From a checkpoint of a small transformer trained on Wikipedia.
Training: a variant of Muon for these matrices, 596M tokens, 9096 steps.
MLP neurons of a small language model. Each row is named by its layer, matrix (down: output weights) and neuron, and shows model dimensions 576-703. Each number is 500 + 25 x the weight over its row's rms, rounded and kept within 0 to 999. Numbers have three digits each.
A block is one neuron, or neurons of one layer that tend to fire together. Before each block is what it responds to, as a language model described it from the Wikipedia text at the highest values.

Responds to: Office, rank and succession
L4.down181:507489490493504486510506495533476526494497473509494514522502505453489469518477527521515442474513487475484543510494468507485499537481485514495526478462465528494474509551547474488499486486510462484493497471495485526492526521459498495490526530514514542496505494487448472511481471521468490499531498475547452526494492505477511460487482481485464545529468506462516490522470473475459487489514

Responds to: Predicate role noun phrases
L5.down225:525506509502500521512485494494522485523512457475526493536492480539494496511513501499462533498521504534511545490508525498537506460506477543561539502512471580507477476508509507529514482510503495492443513495486485482487478495522515503456466549464483499484524496518495508525491505529512533502486516517415504487519471527479490472481473475503502468444501478521482538498508489565462507510447
L5.down269:502490537547492516476498475537509502479557477462467478473487494490523515519492497521525507494511492488456482484503505494518515445527474496501521480489496524497494494506485540498526528490543533494521496501485489470478481497507513531482436500482479506516534460525430502507481514462487484511525483493500515515544501485507498484489516487543495475462511506510450490490492517495462508468493
L5.down375:486522527517527513468507483448476448493510544490508473488511476510499514515503491521459510464517522496504476514480528490469519525482495528516466486476517464486499499501507483513494518494520494473536486531473496499525483497483484431539484513543516519496503497462524517520495456490503510469481492499500483518486530475485492504472540497541493482441502500506421536447531457497493507477502
L5.down384:537491489481505482495479479508508523511507531498505520494520490491471506523495490532493487462501508491475538496506515494519486530492468488526503484542497532478460483493505483474525538531490497462509496505536543473470495472498455482494469525475511521513518471512516475512507501530487515463521511485473491520529458481481506512456486468514508451482505487506438516477460540474532526496528
L5.down1352:496528476514509522513476496450506491514495505517496480510505443525487442477499501476556516488501514525493448477553486435482521479537451504514481546520515531541489518517479517481450515519466475488524502487525471496498468462468456492438486512515536512476530501492548510519523473499501510471496493502498490479475462519503455509499483502505548466450503502497504500523508492480514523525465
L5.down1816:516484501557521497485497486530489479484488520473538471502506487555466493467553469484503496494499534513496504539472550510523511500487484518484480515511477500525521484492494505517505473531489511458496505485474512506509521491526509488477499471517471481508514514489499567453490518499482473492478495464500466500531484517493506495514483475517552482487537491494495545485511443509552499479478
L5.down2483:539520489503491560483528468519496499511517525471474519496491485552506543495509495495479538439474478457475508481492453494579524536506514563529496514465494489482490505472481538503532501487522523500492494465470514487525527488502482545501478495535511494546483523489504500470511556491483530481486482506511496436531523514434524531491448457495490495476474479559494466521505483545517520529510
L5.down2500:514525542523467539488529462537517502488570518438491461549491492499438509476487484573486531494505483478497497513498504499504524491500524528493504534489458515473495478456484525481508510478474533460546493483464511506504529496529511502523486506488483494524510516483513480486441486483528505476492485493496510488540496532509501549487558480536472435456482482528488508471485508475505506500503

Responds to: Sentence-ending punctuation
L7.down190:481519517500468499529510466503503520532506456491503519507443509527476554508500510492497500475501493491525483463509484562469500525471498530541452457481496447513490522514518513525483457503499518503476447502501534507505460449511483467487513477509528468488522492538509529482510501527495523498464492479529477444534489555472516498498548480475541491481488540493488518541541466455499507497547
L7.down221:517495519481508487494519502491483507521499493485534507489500513577509497475472504500481490524507486469533512516518484493468488468497507512546533498508454465515520465531443487542511512509493504474505487537561483480454513485468462448548520550497494489497524495530483501515501489454509484506549504465525467500506491473476480509466513506534494498452502498514481491472496456530502460528507
L7.down745:471462485524505518486532463447521485473498469514520496468494497508493520519501495526473518494520450495501494459495502506527472511507530461494476518532475523528492511504447502522505500505517507503533504503494486524475515473509491498514503471478467495453544495474527445475504498493523524496496501452479458429500420518525486517453487510503509476517496533500505519477480475479471521476521
L7.down903:483502464525504508484477502509496514512557516512501486437473510530541515519509512465479508483501482473501491527490506470492471505495483491459550492509492516489485479465484468533507510499490514503506501497505481478503536509514498476549494519519496500513526489520530512526496444487494479514471500543453474479488505514514497496513542531524473514468526516487503458480495462500512488458505
L7.down917:509498487542454482478552496528502475530504513459532493494523515446484499526498515521514490482494496516510482458513492502489512507500513484494519478461514487502515537562522532498499508526511518464534460495467517514503485507515483503458471474477488504491468479521483508486500540462548547486475498516524511547502466518491484503433498546497552547488480518459459497478502474519489449526472
L7.down1374:506474502511442502494509500476500548506492454485510461498495532526489532507516511475493455488511520533491475527516439488511511530504482476554497493526482507479493532493487509550442477439541471515454486473494499476470500497522511475478452548487509569522525546502496556500537496539505470486487484485498493492492475528470497500488476505468498525479477493494492543488505525536519491484516
L7.down2856:496478503476526481500484517547469483517516504491470480540493445511501543487535493469498488523523509473475505470489519552511541502519534496519473485518502503490498510531500529511486481468502493502518485502516529524471490512475484481499484493488582496484524522550490465488524470533553522502489514471460483530532503519481483457488503498500496485538510524528512491502506504451475501499470
L7.down2931:508466509494491463533469496516496512485529509537474473504460494491541501510482455537506478476512476529476535520541467439466495493517527494499535544532453485503500488457492475499481494514501464501455524507453490522464508512486500507514480494501470511472468514503481505492487458503507475495510486505513524511520504569533476502502549489479489461491501528497538500499516502529466528453470

Responds to: Period and dot tokens
L4.down1725:498481475522503521510471501500488496516454499491537488506498525492535517507460513438525451508483500507500519548465492466496460465461493489493476524464469452492504560491507494505538484499506514527484456524483496499515495471508526499492548503515499546502523469515478459514503473456511508491535457476499471484506505494527472453479495533487500511513514473454495524462496512509543501510474

Responds to: Row-ending table pipes
L5.down578:510528489506513516507528450473492480521464492480493467490474504481525502513506483536471505537524512450546496494489496437472513574496522532507529507492489451482508533498502476494532523488493500443522476538507549519568499501485470528451465455493505548527495523463484528487486471484484563540526526509441512469540499506484485511460475474473536428510541473503539470536494504536507480432486
L5.down589:485504503502534525521510505489520506457546520515529522508466490516510457483510531514511490526522502493521514500510484443505514531497503525506526506474569508502493466524500528477508505472479491482467505492505491530437453479501484437566500506426475510517463506524506484494537461469500521492513501535505560495523467541512499463485476503548504485521509525496503522500503549470484464509518
L5.down762:525476482498481510487514468466487505490514527492556550501467494471477511475488473498450491474491536501443518483448446542495561518523478524512482511528526536479499483516453510492483507532508458487512534463473516526461525481470493479513511426524479463483472521487519474534495468507461476503501505514517455493529485525500544498513461485454532530487467451512451566540515488512455470508543
L5.down1322:483509479469481490502495487513505479511510508524495551492444530517480521483487542562482489480560547483527485501506489461450522517538539485530550488503450517499497475488475488512471493522496512462466548517504528506504488492536540467510449507523462470497467449541469523464509485549491561507514533487467517480479494549505439475503520487500500524534488488468505475523535533500520469485537
L5.down1402:514510498495476479446481502493495489511551489514481485568462519512500466448518528517488520451485547518441515465545485497452503502511482517515552473486519566515487465527504513448477461491472494506481518508541506526494505495509448515485477530526466490516510520499504484529469460511461529519513494482554536498490485502491494524478533489494497491484501525489467469495465463475509506502480
L5.down2059:489511526517501495507513501474508488515499524513530491483551505506501493539488464528488479503482497450464485485487453529498572527449507507518497504485475499516544502449464513518503496512522499498530500480504497540512503518512485520490513536541552492555529487499484459528490449480506490475514482475508498515533535513496475475486531530498521496507539483473501537542495469560486526529503
L5.down2493:511486517523550500501518497496483495501453504486497483504507489501488502524469488521472492519487531490460509431488482512465478517472500474510483482547491497487552526502510524532492494499521532488503485530506486503534464514549477478434526496467500500500482504466493510519487485551537499479461514438460518482471521549494496496531494502527519507516527475496517461513506491518511514486472
L5.down2907:529472490493524470488530562511503502497516496456486488514460472494503522501489495482511495487517521491497500472534489525484497511540522474530524516498495487509480487487525499506510476514522477470480470518499496543492468523537562505484473485489506488456444456507526494487487485503521485538518514494512482495523492527479496520508465478452500534517478501491545507516478493483483540530497